Part of a small language model's weights.
Size: 4 heads of 128 (2 for keys and values), MLP 1024 SwiGLU.
Architecture: RMSNorm before each block, rotary positions, biases on query, key and value, tied embeddings, capped logits.
MLP neurons of a small language model. Each row is named by its layer, matrix (down: output weights) and neuron, and shows model dimensions 288-383. Each number is 500 + 40 x the weight over its row's rms, rounded and kept within 0 to 999. Numbers have three digits each. A neuron's up and down rows have the sign that makes its largest values positive.
After each neuron's rows, "raises" lists the tokens whose logits its output raises most directly, leaving later layers aside; "fires before" lists the tokens most often just after its 100 highest values on Wikipedia text that the model never trained on. A number after a token or word is its count.

L4.down382:480549501452461550475513438452511461499471512510540481548512441517581553497463494514508504590533476571480525483476519472587467510483405525493480515426462522501520449465444430503484471569479491419514445472432456498461466525517522512544556487532483468573510501459495438444560531477503468566
raises: "this", "that", "orders", "ult", "these "
fires before: "the " 46, "his " 5, "a " 5

L10.down715:523470522513501496490474528518518428519456552497527528517549465472532492498526468520478472525501503443527522466517543584456483548487456461489491527484529447572495474488452506509429465480554498559480434543470514468456507494556502511565471450510534589469410505475486444503519567481516595465
raises: "as ", "As ", "as", "Location ", "Committee "
fires before: "as " 97

L10.down1014:492510435557455497437629454569486529476432430626529475534562493464533432509550479579568531440530419439461449451470487475461499492471455512523478558517448517465484517494425497483520573413509489493483462465560473512485511518446542520472473491545496450448562463496528469428491533511471478437
raises: "that ", "king ", "there ", "the ", "|"
fires before: "that " 65, "the " 11, "a " 5

L10.down861:468447502469486478453470520441566539493558444411508443495463543508550518495503552509524529530505491520557452497495482447466553495533545494499478550504447540555525513572506436477529466462490408439497484534490548518526403466463507566471492439488571497551477486489464539471540488575540521503
raises: "0", "1", "2", "3", "0 "
fires before: "1 " 19, "0 " 17, "1" 10, "2" 8, "-" 7, "0" 7

L4.down542:468497496489547460587503450471481472484445523551540511460461442580523455507534537409522486498553485455479496509500439551537543551530502494504486478524526474461553527534520472446451554517540540469573462514471530498440468520506463522505497490513534485510424480481479533528463561505506550501
raises: "|---|---|---|", "|---|---|---|---|", "|---|---|", "|---|---|---|---|---|", "together"
fires before: "| " 29, "|---|---|---|---|---|" 11, "|---|---|---|---|---|---|" 9, "|---|---|" 8, "|---|---|---|---|" 8

L10.down402:490511482506491530554555456502612547527520518525508470496506498466547528496535500531494462524487457489542535547472509530480584551509543474451505491433524506533438542497543517554486448467518560507497460506474472501490524446525545446565526519501523554502579507554444530520498524545575489499
raises: "the ", "the", "Company", "them", "Company "
fires before: "the " 86

L3.down305:516566546545490537468502575497480513541513519428514518524427522495468497521451489457518503424509487440505432494493511471497534515548476472445514502529530499529477424520510476507467539405466519574435521504478469458440485409501471434509506528507503523530526586511510507539508579501562527476
raises: "\n", "\n\n", "She ", "Female ", "\n  "
fires before: "\n" 97

L10.down316:560513455444502559508553509569503438457496528532531508505485496528571521471555480542481481502477497462511455489438519489502457479511450494562461453473533515514479466586423509496497557500488440591498547470516595446521486482448532455470497569457512482504487436473532471436493485502530486508
raises: " ", "===", "Genus ", "==", ")==="
fires before: "'" 38, ", " 32, "\" " 4, "." 4